From a checkpoint of a small transformer trained on Wikipedia.
Size: 10 layers, 11 heads of 64 (1 for keys and values), MLP 1856 SwiGLU, vocabulary 33538.
MLP neurons of a small language model. Each row is named by its layer, matrix (gate and up: input weights; down: output weights) and neuron, and shows model dimensions 112-239. Each number is 128 + 32 x the weight over its row's rms, rounded and kept within 0 to 255. Numbers have three digits each. A neuron's up and down rows have the sign that makes its largest values positive.
After each neuron's rows, "fires before" lists the tokens most often just after its 100 highest values on Wikipedia text that the model never trained on. A number after a token or word is its count.

L3.gate879:142153068153059122156118085107123113100147107071142126188100162125108115149116177180158183118119119128095138042106215099152105138136190120125120172136086131143099140094085047096117151127167120078142203103113181114116181148109077171142130141150132119114122141058069117105136078115141136192093148096154122105097164111095137121146099116103149092189104207126164104079100225163171142153099
L3.up879:094111073147077135121137124107130121149108108076101112104119155143154135181149117156128114109084082183103113088111129143118100135109169162163078175110108065128114106069076128107170181108121145074141190085041106151145140116135120162130094147171068133138115166086133072151116136150108083199095135107125155098144150109058133159105139102080143112127149148171193104096072098113100115147135
L3.down879:081103114127109119150080117093120118159095151125098125122114151102138210074155118088171156145062149164126076139077123155132174061108117162163092107075142142132144080058168125122158157100104138133130140093114066147148176124102135144080084125100104111147144133174136124131144127124104128110158140113126204162119127130159124178122097120118125134144139120104154147119150129099084148136164
fires before: " |" 27, "|" 11, "–" 10, " " 9, "==" 4

L5.gate416:136097109135103172154147150075157111165146088152138178147127093070163124145092089174133137179105078138111122151116141131127079102153091098150135132153103129171075111104106109149054111185148088115099124149143186113133130090170112117102043137150123155154132083111158116098090084119072152114090109145148123140079065119094120109148147052111132107097151109119180134109083117132183140121138
L5.up416:097136133053119091086173101075133150096157079111088141103160107058172200111079085186135107133128133130122094122110136099086142178069046139151131114050149124157088131172182099169114105146172092116122113146152136148083095134171153156128140151104156164116145136154108111091104140185182142158135085113137100115166132103168123083080091136156144146160103064122118156171098080114135112093144
L5.down416:144149145157162139234087087119185100086127154144139114104089086139163130161166153123119183083169133139139162096141126129178153147114183100129109099113100207163116110105133105189077099105118076115142160139110134138076101175086092075208115110100161109134145045104094153162109106170115177171169097157132135163126134111178161116106158129113096158115123102123188114087048151089083096091134
fires before: "-" 53, " The" 4

L3.gate1132:085156135131183103141129107122163105099098069102130105170066075098115187180107095086131102132146143108077090066173151123186173094133162126180151099153086143160123138066175110103147139171183094121148106146126126087131141161174142091103083089157168090113128132184183119171108122163090154108144061093126154134132150146119113114133154197108157112153132148145148169105140159142123086132149
L3.up1132:125118103186155119135085164106181155131125082067118118051111134137128139182126133070156081166041110125122129051118127069129134123096126092134141078117135155177112145175117140117134213100132071121134125116117000134115123100066136076170106129164153137067151094111136058134078080214070127105169149070143156165104098165104139093094137116143170099103114147134112138066162119120100165128105
L3.down1132:087134138183131155094113073134135161163092127152136165124097126189143127132140092083120157131097106150129164150143154090165159127140127129149119059092093155171147132181108131144096166091089134148127211142118101176115119056128131072137165098129135066117150073121189134126171175172106121062071219104140164203105126124092128103096124075169094164138121146166127144075171125125090107074131
fires before: " to" 27, " |" 19, "Group" 4

L3.gate1558:210090117125063064128136136078164112126139141109113151096085096108154118059125171085140110144135116136167115118148104147124072158162147133106058129131140147152198123110070122162126103116095178118111154150127145119117123116188131159123116110070120119108167138071112136080116110113166184160128104117116130182086111126115146187203120151136115112120097084094104145160087120115159107103108
L3.up1558:098112134124105126094108129173114135204061109091175165142094144111085106167129135159127110179079182111146132130150129134136167099123115156065127084115129116152138168133174112098079146115137078162107114145074135103125100142145130088131129110176133096072184091069145127158097134101071130104111136085173129136130128187124126112108126151165129179084166067079174207072130123153174135198127
L3.down1558:102141170144051152136162094173084081090123087105172200117168150133129098090092185041086099159149090120090117098097093158100107149146118160132151132161107195052090141133090160152132148133110053117035099108085160161139173096148131088193151129124058078107106147232142106107105106140100193156111147137143179203128114139115095156156149065132148092181133203086141104169075135100113165109078
fires before: "-" 53, "|" 39

L5.gate1496:152132108209141135118167136127172130092125102101137146166141145119150033127167149097134107091193148124148108145111115146127114144199091125131109207121146145086162162169049145110102154131142111122079115155110218140156164171136102106092152128169125132118097151139153157110146146132124153161130096167111131120121139134090186169078136132156131108068124101099140140135162088198170101142133
L5.up1496:140108119173113127162116114079145148101135144148029182180106102122106113068070122134092170135148119172128087179163139129155201102088070180151101149097102143135127069108093118100154105097107120092159100086189123091091087156162124116193104139050116121159102122083133110145151125125113116126165156109074149108143100152198084159074119095114108094089107117125132117155118086092144151094151
L5.down1496:143142103127166148152120115158177125094155079125130100083125166173094194133108135087167179192171141093101150109130176167078123115115136172129122122140108106128169112128134102099197111092202102130138114098111129147125104199157153184096077125142101106099141100179081113145065132114150112132116170111093095149088147117146107157117099103158114099114110077109107092128115120141145182137072
fires before: "," 39, " of" 30, " " 4

L6.gate377:194208144141100136121112096069150152130138183160108100125145143111103108162165117092121056173162136161155095128140172147171087147136143131147113171117079151133139110131033137129062179096121127047162146163157071076140124098153104092137154129156145109104091122151169122119123074196122082169161155163135157126205052100122114117146112051163116159171133063185163147125182160161160131104079
L6.up377:130110139157179195082142152131116100112168100108122138142099130145161148197139152165125096158112146124118108155140114126140167138121102114173081067113150139114143125131107141103173181178120090141124149161121180113117160201152146093182102163160157116171168113151145137169171121114134126096156142112118104103108152106114116067080077199101150104086155152099154144107135110053124106141110
L6.down377:165150136129188148110195135139060128123149134129134126114159128154193137094097124162120119128089193125135151120088105124099216151096112112045109115113147102120109097152128160234112142134108119132134165148139112168130158117093150098118161125126143081164108125164169153225168137107190210120088146172123091096116132159132139151231157064081134133146150128136139163150174114111097126121147
fires before: " " 69

L6.gate1792:166166142111172084159167110094099144062120110135113134129212094116120183161068181166139078141148142086153125131072105093213037111192103120138087159164133101093076054099121136109131115144131111112119154125156130067135136126197131113107171130101164088072121084123141142138162158120132111115162129115191103107113187050169112167189115157156134138130137161078107092100145134097161153178105
L6.up1792:158140118105105108128133155107126140123099136151185098117137124111129093133176138134172175134103109121171142074148157163138107147083169085166165094126184149062160093232116100138156191134080128087151111158136086130103106091069135196115119082147119104083112167118112095103104168105134149157096132107105136060120119151080210156076072138173121158152163128137134100182143136166084071100138
L6.down1792:145114120177198153144131120100088149133129119139111142127163075110095148125165118104093135116147147138101093202098084204118151108153072126135065132179085108120083129077124164112148087113145184142082126161153059056075121100175115119152143133049135169097131126139152178146125147151143111118166091174137106107079169118060113102103106096087136161115085145165126144147113182108126121040119
fires before: " the" 42, " " 25, " century" 4

L3.gate1070:114170186189124104117224077128096130118094097123112108108103142125150098180118167165124128150096116066165104124104139139150099073147162170144125075116171200127158087137151104132154090109216115120077095156091096092148133126139175162154135085119116129102073102135132091161157063105146062084119139057140048094083168127130098067079134129131150087145139077081122146135110099127099132108118
L3.up1070:222074119127098140179093128142077151121066135126110127148111136135136137087101155128133129135121132153109054108131125203101140132150134100136123164190119139100097146110087157129151127137081075113156088117132206118141174129138109059143189140188158105176138163160138080131120116162089114118109160182184129087162145126178135133119111154149095137109168118109169120153109157143169088133174
L3.down1070:124078140155113166092156128113089137105139138114124087098125111157205108152130145179085072114183124140147114087132113089108120102090157168104169102112144161133102132113118099150118111083161041077165109148103116125117124158135115111117182105154112156148119092133140125102113036082132111079110121096110081109095134160137153137113187074083145112166137091099129172153152176185117154149098
fires before: "==" 25, "===" 15, "=" 10, "The" 5, " " 4

L5.gate177:168155161133126147160128136112111138116164054072099167143147128162124162109114084161148116117116157189126088197107073152070118168159112144168079126110145091088106130087103149146163184113072077127132132134112080146141158170142133183077175136160140133150127117115128146131206118156081115118141125135189115129126145196147085138167134148141139095091178171131170105142119112147094157100146
L5.up177:125065184139113114114121207173123087092148112136111122150093108136115126150112169144115106098157171151155071119064153152148068162182160157104095110148092154154149117159163111122134127110165141152076191154110113111137151171085119117070107098122111076142187117150205144127129148096142115144096170157119107101152166101153156103162174102160081117122131124118131070061179067174125107098142
L5.down177:169129161128202090122182132120116210157138133162130177101121123155126122143140101185111098105110155158150128068080110093083147144119106122152149120096166163153144170142178150178136120199109119025211148135140174103139113116159078087113123162095102135127128136090170109164125158150110131113117136162166119164065151150140098105165135177157139173107170085138064131108084129110123074118090
fires before: "," 30, "." 14, " years" 4, ")" 4

L5.gate1241:144150109055088116198137142078128133189133162092132151160146127079133154124163107106135084148087096166125051110101107143088151100113128083158074125126135084164140099136121139162135065117125107107090119105160132108109119117122148162185146133086080093147142168112087098111099185131067100106124084069124150075156121127123138134103097123133187122088113123173080128132145180108148152135126
L5.up1241:148111137176125109108101128152114138121090154155143109122085173122089137139114161079126166177069137108061088130128135125130118155042145126189114150145066111124129109091155101105137125154078164114124133136097189125137132103151151063125125125165150170139162129116153136109072092102116098091171171174129204158132135123159146165143101119080110125123105138128135175141162149155116129119192
L5.down1241:155179121131150166138099071117111168163116176133180154200144123055227153108164082089135154102152134170104149172123136167113127115096115087151143150144128143191061115170130143144159149166111164136161111169138102056207083163120110144115115110130110153110122171111124162046133148128109076103081109090143161101190123119196128119197182133125096121164089147156082072154153111132091094110191
fires before: " " 51, " November" 4, " –" 4

L6.gate347:180175072137191094136128130081118190143093124118087119099130103154187169087091085151082134049096083084107102159097169124116107147135164113143123172187129125117167144162172155121151146115094106179152105110138158175136116139115125143120150126140154175088080137121147145122152150125094120131104095090186142110096149146123134156155110125052143114175078140150162090173135096125140126126211
L6.up347:173139112098139114123107144129123101167191090153095075165152119090189118129130135122126084106167193083105092108109159123160153105081133124128134142135114133106167092092098120186126121092128128138136131128151154171149143146094121153128140160126087120128134152178170074175179103104117159128109136081118067150188144146114139139149128134099069120140137116133176128091130160104116161161133
L6.down347:097084070106155112149069165136090138117179149124123152104139039140156096181075152130102124188123118128111102134146141168098118090135104079124151063146120170128177203157110153101162133195082129135136165171139103179131122137169108143165088183118106118177120135154148166126082097098095115162080164133033181120093115119146121137134136153059070130132138130157179107147131132158111160155157
fires before: " " 57, " the" 7

L5.gate1808:152133140163136066088103114110118178119108159109075102159143146144133154143105181152150133136107133150133180107153116131110078121113119120061039165099114119160156129172139116145123105103170086102167097164116191086163124128130134192060113138117115111115086122143139073124112123100164130139145169102161157166158096103158136112114157209120108143134112086068089235107203173176091075116136
L5.up1808:069140102145148099096169195168134080151117189154110127125162117144136170213100141101163103192131124122127172169121122184179195130101127148224169112117131164118117137144139145175153155200133103146106153149130096194138139111165130145157192112176144121126126056127131096085200155125109117146122067144122165111051200117114129145163151082159139155087119088128150124089115089178136107140163
L5.down1808:119123143161068097060138139152125151110121165162168153189102102122135118140133091102172039169120121117151129074081040089162103139179110116113119107090131192144081060102167133137172161221170095154131112106124147093148205140150122166165073102154105102124104092058088143109116137159134130118157068091155143156145173113125142150082152165132080099113146068166140131117147118140097144126159
fires before: " |" 30, "|" 18, "|---|---|---|---|\n" 11, " |\n" 9, " |\n\n" 4

L5.gate731:068144082159148156113147143122174121158123093112143089148103136083118115142145164119176175152127153112072102109131071093138111129186148099165122120116117130162161092098136122133094110174136134143155133181139138112183157141174133190118144106134132114139180114094083115153123124144124116093102132122179134155089173187100161193097132155060137074195125119137150101163159145141112233186203
L5.up731:080131091187067171172122149162097163139083143072163121145111085155107140154096154110168151113075153066147128185138069138139184094097172130154089134025109163129109140124138146115067121123172131105103170145122147172130146066138121132121164157142178147122144107093165130122167078188183096131172119124115092126103131121132126138094124144132054070089136155100161139154149102171077132150166
L5.down731:138127113127121076096104105197155136165129080128092121124117117117144105061150157140088125069114133131094154144174146121113113147048138217084087124111152140184157088126100166109085180116092119160076107148094194108079078147062112091145171138134160139116098119108141114142124144162161027151156172135076059086167138149131104139066125104189078143130160159120140129126155065156143161179124
fires before: "." 30, " (" 17, ":" 5

L5.gate1061:135152087119144088078138060086079145139117118166161125178133178127118142145143165105177181073086149133109153130113158130099122122136161150134144081165140146132139161132128136109159112154092133076142124096136143134079151115106138125166119095107161118122157085141135171103108095076153122154123164178178112155076089100071156095078174077119085196102182133210148147104115193105128089173094
L5.up1061:096100152164146084141119153144155148084112134134151182123219154168115127155158135127112123158061114139115133158092118139076089133174101131112094067134095115096106122137103151114129171132175143125151122166147117095105096080170092149132131139105025134144122089055084101111116164129085130083110144177100101164122082168131078209135111098088120122111141151127090104137106182122066192076149
L5.down1061:083125109084112130125121130095139068169114133153123105094129146122131155145141113147176135108164116090137165160126146171092116122084083139093106133142133113129097128088142067097116109106046099141110134146122093168147077118162094121073119127099131189127111126128097126160121072065086138150113125091111132081185098104139137155120124143134084142055071095128140108163166108181135142168112
fires before: "4" 13, "2" 13, "3" 11, "5" 8, "1" 7

L5.gate594:149147145077124095135169154091097034087068090144077121115139126153115092136122151148159143162039125118110096152172118093081121141173116087176177118144082109126123161138127125120122194103124157122081098149172120106104148109153146150139186131110123086139093124128107180182102128086186091101128146109225122129135153106146114153160194101138150116114110155160101106121113162084181162163120
L5.up594:151154090121176174133144132103090134104130101107100113143111073134139104125110137091117161166132150129134134104136175096148109114143101146148159095095199146143146142050162123155168054161147087130194182163121172094111092134129136151170151187131170153113111131093222097128178116115181144089145104092122085141109138155140135118174159134098144097079150121140116131096136133072173092107070
L5.down594:147086121135035117094149143064136078135174108093133117111134154166143083133137114158120124079159112170159130177129126182052171057193166126119136100127157146105147205161138194139098129081166189115059046078142081167123091115130118157151122118110138134164132193123123177130104116122146158128137153080138142087145099150106152131131133120060109119161091153144112127103121173138164137146115
fires before: " -" 26, "1" 8, "2" 7, "6" 6, " District" 6, " |" 6

L5.gate672:090145115162152123173114192113163100115097127176152111104063156105135082094105125147137123164151094084137088107092133114128158095058168082124134124155103141144169084149189124092154136153127117166085164138132125123158142129151146156158111128073143151097120104116150129074164095091091043137135140098124168141087085120132160143110132128154156105140182101090103118160185162173106051195186
L5.up672:132078122103120179141134102144152119080110108118167128134129094156122149187128156148124147077110166107185178165118079130095126143149068165099141150157113118139112115166093132115118119186105129116118140099148085157188066133109122146159182051125095091165129110105116081100074099147116061110145147078141035181178215176072177194054128128160182108143158104102142137136158101087112149133144
L5.down672:110138111154121117183056149161128140118107145099057112157106141153126098085098140162135174159113137174151101127159111157123096149202119134155098132080189085100096142147160221097107117158121105155161147099154154112169159122126139109165110142134182133138135089119099203141149143156189171064095119172113131200094146209140140074141099141144109149164143117151164136157063098101071118166174
fires before: " |" 48, "–" 6, "-" 4, " as" 4

L3.gate1570:134166107114133128122099154132081118170107149130062098131080127145157088120195134167134130126135169112151119089111147113180151045129117119085159079091166122181150088138055100094126159142092098114198167171154120117232115145115122143162146087131132162117176079098135188174116121042195030128089167112212115163140107162158141094158177130090160172109139083140066184157126167178165151162157
L3.up1570:131110154196138121099124108134176134079165094073156093121133059184140114156098092086152121098121103135122109187128104137132109136129140142162129143071164067127196113162123117199124121116108149173081093130161143164152155177076077135098126154153069144132108132157163126130160136139136084092115105135198041075149162158075149093099151126080135123140118152078122130107120132156105160127078
L3.down1570:093126197129135130061120152082101089078150140142130172099156151130110112150136138144159146084145136153119104162153134164160164119087164201105128179125209162148102177140133169081144092085079132164157124126090104195141137143054116164082098110162163130122131136163133108166212168106121122137063145050124171172153083153088128131167143104058135146113111097118088168191117136116159100158109
fires before: "6" 20, "9" 15, "8" 15, "7" 11, "4" 10, "3" 6

L3.gate1182:178158143148114103132179106086213127134102130125096098161176167112130087114124127127136107165157137050089148095114112133191132099155126127154150157138132112115112103146151050129129170190115116110113170147142130141185167144110094167173167096110120071126189095106146070124120174091073077170133129095101099082122099128158114155158133075149169152131104139112117055133152141078125132123115
L3.up1182:157143166152087115158154143121204185123075143127127114128120191140094124120116079169147124169053093155136174114162124138129156148133151184080093100102161102088171124174163140104138152135122173100112105093146108137081067132091090122163162055160132111108110140100114128111117121139075121129116164149150115093158123105137107085137070078190144071132104147127146060130105130088136142149131
L3.down1182:121183112173123156168085110113153095174164182183169168124134173155103067129124083105149159123099115101165169127092113055091164152127143173072096114130136108176171170154103167164144101121096191104131115088147164112125128105105122065135098121073135117116098120117089157174149113175140096094135108148126117135077062084135111103131091124169079137173134146138169132151125105132148117135151
fires before: ";" 44, " |" 17, "\n" 4, " games" 4, "th" 4

L5.gate248:093157094120130140116144111136106142093142187116088124088123089122182127131132135131056112126148151114116162080121131136115089114090118076149047145170093125094135162067154182051123069116138148164170048121104136154151100168104141155120149117109150156111120095115134113124143132090141068199173149183183126132113149128096124114162146138127122130116125143150153121091087146130138133067149
L5.up248:117118068134170132190174116124121169171155095080122179170190128126176103110125173078111171161148167152153117120035088118067122111165190116152096123110161152168099096188098100204140109127128068111131140168154106113114175116141112109101076149187098157066135105143086120135101107143144131144092083113120034142059134153168072180118152124129128097138124107113143122117099208137152138122097
L5.down248:139101095170080094064132130151165124108136096103127130081123147119099137109070102136170119161163148114150099113137128116092177104167098094089153149155159154140122111061078103172167142104135112098156079146068132198099137130128138151134079089129198102159149112156151133148164153121143083080165079163093107144138163104129140145142143099155129144144142110135080082111131152126093185118185
fires before: "," 53, " " 11, " she" 5, " he" 4

L3.gate1252:143148087112135084176107107158108117152094117109083138103138143100109087144135113114097136127129170076074165091101154131126060135178119137106107163118119172100130160122170075100118124113118122157155119132128108125156071101086134119089189042153107110119125102095087097143152129141077135074163184141141116111206211123131136124111158101115120197122109158147150115127138194089130156167177
L3.up1252:157106118097097096175135129139128072173103099177218138158093107161096130091091086130162132056117138127173132110101166180041121070141116145160176183162010173148111136130155103130103091173097077176155117134136136166137179126091124138099161091170114115082060118135110068100063115057139123193128163145129141090118133185150106219151094147184063035158087147134111121111139126153108112168152
L3.down1252:132118111100076114160136096109103193159102131156183093100134114141115080130129098107131172160131136111134154153107158114093112083146127131148114122134091172098131179101086058144170129146087127105096142114116080139153159172145138073119127157148100119144064119139150114114081127127133127082157098130193072120198128138142140073096150144087075133143070142143124144118166121152147136121140
fires before: " |" 37, ";" 15

L3.gate671:139163085126157109138146146131192148095121148127115136180119137153170145125138051122177104133145113101132056152184179134179174124113108116187166173177147134137079091136100081141091128101160177133140097138195095167137106065115147124072081140104116153116164098066100165140122173116075141126126138077116093091118147149158214129136161128135153122133096094179085075201137185114155115118101
L3.up671:122098132140149148114175166105124128138128105154156105099092054157048160080115155161126061106039160063127141134114103113173100167145124128144086119133132149137120157169108091118124159102071143093068099105199073129130101085100113123155117144118178101070145131087137078134131168122119150182125139140166132126159147086058201086078162107113081092078107156107098129138099111137137117138101
L3.down671:076133164185204109171134142163139160088149109124115170154097137127147160205144121147069137103106072079218092151192155150125126140160146137100141109132133178163144119105122147123125098159055084105138100142133116107112172098127109154111192101119142124105132124146116137084102101154151130148174120142129091195117118111133164141119111073087053152180096100093132137091171095137137114164137
fires before: " |" 30, ";" 6, " (" 6, " |\n" 4, "%" 4, ")" 4

L3.gate44:095089101166173096115033133117085089145048114130124137124141120090127118136127124091113140150171170125092088144106154079106138125119086157119157087111119128099090108196139123149089124075120121084058116151138143209103118098076117149175112161074141107074143130144152114122108135090107128089105137072152156184171129109108143108167140185135064154110116148114160121074123127113102133218131
L3.up44:144123114176104162075121155099152156081125225118127117146107051094150125140156122090188182157129159130155110181099126133191118154116166133147101118165118180151086108086116167151146118140131175051108080121189125061100128118067138138189110124080188121183158064085075116101084112131121156139206114093113116098141114105076124128084141134171137164132097104135181143123160162202120092122157
L3.down44:175162140156200139148178115151137103082124132154178150146170111180144193139115120119178152116124154137148117177158153109180106193108158124173191159146112150144162153114168124097180109142130172118106139111130179152117114165091140146096137144138172138104181138111129147132133101132157144122143156138120170145101092129144102147133117174106147131108122059150118128170149083157122108093165
fires before: "." 60, ".," 6, ".\n\n" 4

L6.gate1452:138134075154117145094202150084102151141093091163167147160119129115121074145170113145154146139167218080095170188156115146125236176134174104123163113095145153090165144132121082113118129124153085122127120116106118134142112120175126121115149085166117121111103159090120101124080082126153110132146142131161155118143164149094162113149090122107122018084114171059128108139181119109202115130155
L6.up1452:152185142132102179157098163109131124148119160113127164102160159135131151110190150092133130123115092135147157172127137127118095109127108118116099170085092111107110155075139109125126154066175115123160118130105141117111109124129108109154162099110151123118127120082185136104169101117110087154073107063186155081130162139086166155149178127100125132134073123102103115097132111148115177118116
L6.down1452:143088109206075142189146121170083085163138147093104092137132106098106125104108127128092107129125175118171128165115116071119070165105193150198128143132109107081093089131116182106109191164085062078145141156084158141068154105134115099179138097193159114158151167087115113099115145149157091094067056080153120164156130112117112105122138096121140172159099145177156158102126121122126138155101
fires before: "'," 20, "°" 10, "'\n" 9, "-" 7, " -" 4

L6.gate530:137140134115159143116121071118171107183142190148129152139098102132101128123197161147069076090044146147112153125042143180123130075146139140065169135075152137088134101157076098140101107086174077168127121080137102162152122145201128073085117121112156149124130169117098057119123166146057116102086121110171110132096123164192160113090178161208084182101127168097133188113134107159150160145114
L6.up530:120101163101182144153149124118124135124101091106170146153090121160124187161144134101152138149146139119106147080161138087117100147109153156162102105114143127162090117135098111177120086176086102111168143125099128106141085142113109086129102148189117104087088141107169159116123054138131124127143122088150153117072094082109105144090135167127167116136074105154138132145162081166057074169116
L6.down530:100155127086129119088153093175132075164113104177138153154145135159148121142122160146113129157124149204131101129135148112089134113150126079121082105132149105143116102110139098106111071169123098062152121097135154133173172082130181156196148164132128077182137141123092071106103151146166149103162107090126120142136177171121072076095153104103125098118086114125140114159177085119137116173125
fires before: " |" 37, " " 9, " m" 6, "ake" 6, "anta" 4

L5.gate814:187163082151154139112095139120140159109117160209124087129112108168077102105128138101136096200125157166169091085147113149137134113127129102139134155121103141128102186119167151165197093166134161106115142111129130187153151081101119101077140124134112145061113093200120173074108117109114090072167165145146119120107173149124178163125170169054140171144186122149173079098176190160142126141218
L5.up814:113149151120090129141136227072083187141153130097118088105180067058131166156139058078087133134134057166104157115118136104094061133074125072136153103155167161136115075166208079153198108099162146149154078177158065128111118103138051129106081133116094190165153163086139139152124090124148117115166146141099125070124156101165147095090177107147129141067145224143168126098177129130115155118065
L5.down814:136139161130071148123138133131173110168159120119108189118081171134139147146141117163077145144153116153136075043107103151129141149122115139100125155151092163091116084088117098145182073134095090094132145050116149158113097150129112098147147122115150113118131183135127066115107097085135190188109141138141115138136115183141136106132117123134139119133174168163087098123098124161170145137090
fires before: "." 22, "°" 14, "0" 9, "°N" 8, "°W" 6

L3.gate524:209140082148144152117140161148103177101103082116127119157067144113074161108143183140148156112192145102110133127158086084129165120146184105066102119130099114081148150151145158149119160152144106083099091120098151169140111139127129106168163115160098128134141079116108093107126083129132113128118105087095117150176166128105099165118115120154150071127117098081129122104157138091129154157123
L3.up524:137167101168141122189113148161133203083204137065152194107145108166082143144081128108134115162108134095170136155137100154153119147162151107120166092075111132126225180121143142173129126096188139137138113107127088166085126112073173147111121089184077179118108101099202089098149107172119104141127172134168110107081102069125121158116102071120178139196123136118084149185116149169128139128152
L3.down524:108102087104056102125114107080076101100131181117073096148161092146151112144151137116137146193100114149146158140142118193158119162141072166152148144128165101097137129146133112089089139167154130080187135117080140106042107155144118132125188122165091162130179146139130116124208108125084111096090106116103106129150084132137162079135121130168137098139110080135172157138110115200127114107074
fires before: "|" 19, "==" 16, "===" 11, " Japanese" 10, "•" 5, " |" 4

L3.gate992:121117162149168136125164144126147112118064126100092156158131171115139157098102172113158165191143105094122134147140160081128133144111116198159076108174155114102125132156128134097141098076157099145117125072137136080104129199177075076119122149118098143116146086099160087095179110112132142093129108110145139152088122093145133123132077131108156180105149142075135100151144124128101156165145
L3.up992:144056090121179114145120118110132112154146109088129107108189130162148115128133116083128180155068137098117159120076120153106129146068072089137100164091175164165183155081144222144125140062116150122113058122158128090130121080116189094131133113137152134158145144140180167121091145098118077160123116112096141124086117148143109072103211123145092143139162129085122142146137079112172098120085
L3.down992:182089117096166138157161059115139160166149107140095168108151138124146096121063148102116123168173122100078165152176155130136116137104130093172136154132088154161076121083200129103113111103182067125095087095141104113118045153102104091079128151131153178109160107147122178124138114171092086083090099123125162177085103130161117148125058086147086116172106140163128130146114089086144072117092
fires before: "0" 21, "1" 20, "2" 10, "3" 9, "4" 8

L5.gate393:145123135175098112113105210091099135148130219108120084135134156137105088165082141154072163077104080097188105140142103147061140132109098122114173103132151136143198113090164103183139106092147131141186099145116194184109152146141098135115104125140095102154166072114073099161155148120127115155113116170084161064164108084117150134096177166152117130094084141141081103141114172154170130181166
L5.up393:206139138093178136108170115163142136107162160176084150101169051118117178118104087157111141146110129163154182166131132098166128120112212127193138175143093150150142097152119077127193125120181147088152128154151097077106189198144153127162151139134173088061099110052153112120088134114167135149130123132161154121150144053118109122077132113138131119176083084111161196125146112151093093133132
L5.down393:100130104111076123140134127141118129151086122131138090197156144136113093112139092085079088132116125166076112132161086065113125105121109104205067137114108152167083144129175070129129154116131074126064093148169122141159125136129165148124161132118131107140152138112130125200088147141095114139120114131114125094144145156122122126133129125133131115113093122160117167111153146144094170171139
fires before: " The" 18, " It" 16, " In" 8, "==" 8, " He" 5

L5.gate1689:124158119108151103113125093137095173106111098171106167176089103129096133151105107103142065092100167093156112098129139102111113147191085115151129173141112147158135104124134112110086102124148204102106094134170170110175082140106097115141108143105143138113088137101151094109162144136112090112117087101166107188067141097096124108130193159173118075134096061116206182125236131152155122092137
L5.up1689:115162121105151143133125106099127123185173162128113155134114156133085113131091131131136114149123122139159137115115164143131136136171122130148118067105115152132084109137106141117088092089060184162091107156161144117128143133138162131163130163164124121083146080103111103148138134146145064135121078154129171160119118017120130101078142074130139107087153113113166142118125112133134102138154
L5.down1689:114177171127098109125202085147113159166219115149114136058068145124155164163130080075118161125121135147154097123203119176125100109153111125167126087078131124136126163134113193069116127095100096160115112116113114133158126109155110171140084135145112094069158119100141130165148065065134175125101131173168165138165114074144134126122122150136109105125179156125170103108133090157099075106125
fires before: " " 55

L5.gate1677:103165173106095079176095109085135119142110122184127128090149123115140182149187079115214127104136114118135124162083082126125127117083093114073139081133187128180148089113122106131097117110163123117164079147107169095143122159167143087098087113145113084148118139031140152130091062108144137184111080108149125143081134109166149146185154120088146130180145157108118147131156131137218128088101
L5.up1677:092132104124150159122083156116139085116119148158167089119124133149114155103104116116118207157130168095131144105154111106182169111148178136113132180100127170129113117130100114128167116195124154125165091067170141146167075131143069191093141125135128167132098162107152139115124137098072142123143028063141144091126123068149150081161157168110110100129113161138125124140110078133133143099134
L5.down1677:102156087132048121089106132169103145098103153150176140136118146117156096126202096152110146161169053112102110133100121121131148125147126165088145122155157115140153111113112089137101104181141100105162132096077092180120133144197128200131099134142175179106147103097108169124124188158114161172091133119086111135098102142098137101161134091100141084120158162176110222084177124122119129109113
fires before: " |" 31, "," 11, "'," 7, "\n" 6, "'\n" 5, ";" 4

L3.gate1267:137097073152129123101164095171083202161116180113162055136121165114175083160176153162139100086119161152132149102139161108108124126061126156136136113127187055121127180116148145145126083087196114063139088099072136106118161105148126161104160138144149114167149116157133171112105132103080074131086163151110087106161122119106143139138143145106140143132110133127154093060172117131150143158131
L3.up1267:125155170076101150156075132175107108135123174145049172177169110183173152114145105132100155107132195173093095143129153180137111140097132176116131137145182075079147081123096093131056093141167115122148172155145113130117141131148060138114142089119096153153135088147128098159155089091115116091206082129092118159088093118132114090203112130163106088079109124149091103129106101128133152108125
L3.down1267:169125109132021159147113127119098179181082127133147173156163190109096150081139113149155147113137148161101169117106146137149137136044168107123097165068063103117123130162087173093053126085181105070120113104162156110080140086111143122112148108095156132150136172147148098130152109145110162081097091151168126083148127091110182079106129078135137110119148117135095129206167158199109156141124
fires before: "=" 19, "==" 16, "===" 10, ";" 5

L6.gate262:106138148123161171145134115157126101093044116161180079103149131098196125143095143117141043135139109142129124106150098144176158137137174111105126169153135145171131110132083126107138131095164154090126121096184145176069117123150119092189126098078173156145092088139141178114120126107078154142126110103124131175140176126045096180115115145067128038121127144074161172110156137188150187135115
L6.up262:138114146132165140071162153076127144055146093107070135105176151131146149097116132123112142099105087142104147121163138123092146142180125084135135161126107117171138140107107107136190139125118112109100156178149175108177123133095096112099129132109154093147140145144117049154109143117135143130131168130185109124145134120186147089144092117114156166142163151157134119149097122163129171150108
L6.down262:121116096194158085144071144125139175139187123111113120163119103102132133066071110153101081134196120087121089182103092114127093143154167120209124095086111126106121081120083108086126113173198133129118117152152136145107176161139119072147140158081168089109196082095194102116138081121128160128094120066132118109158159189188092169171166153122123108076129145121135174180124176082117111128172
fires before: " |" 23, "4" 9, "3" 7, "0" 6, "2" 5, ")" 5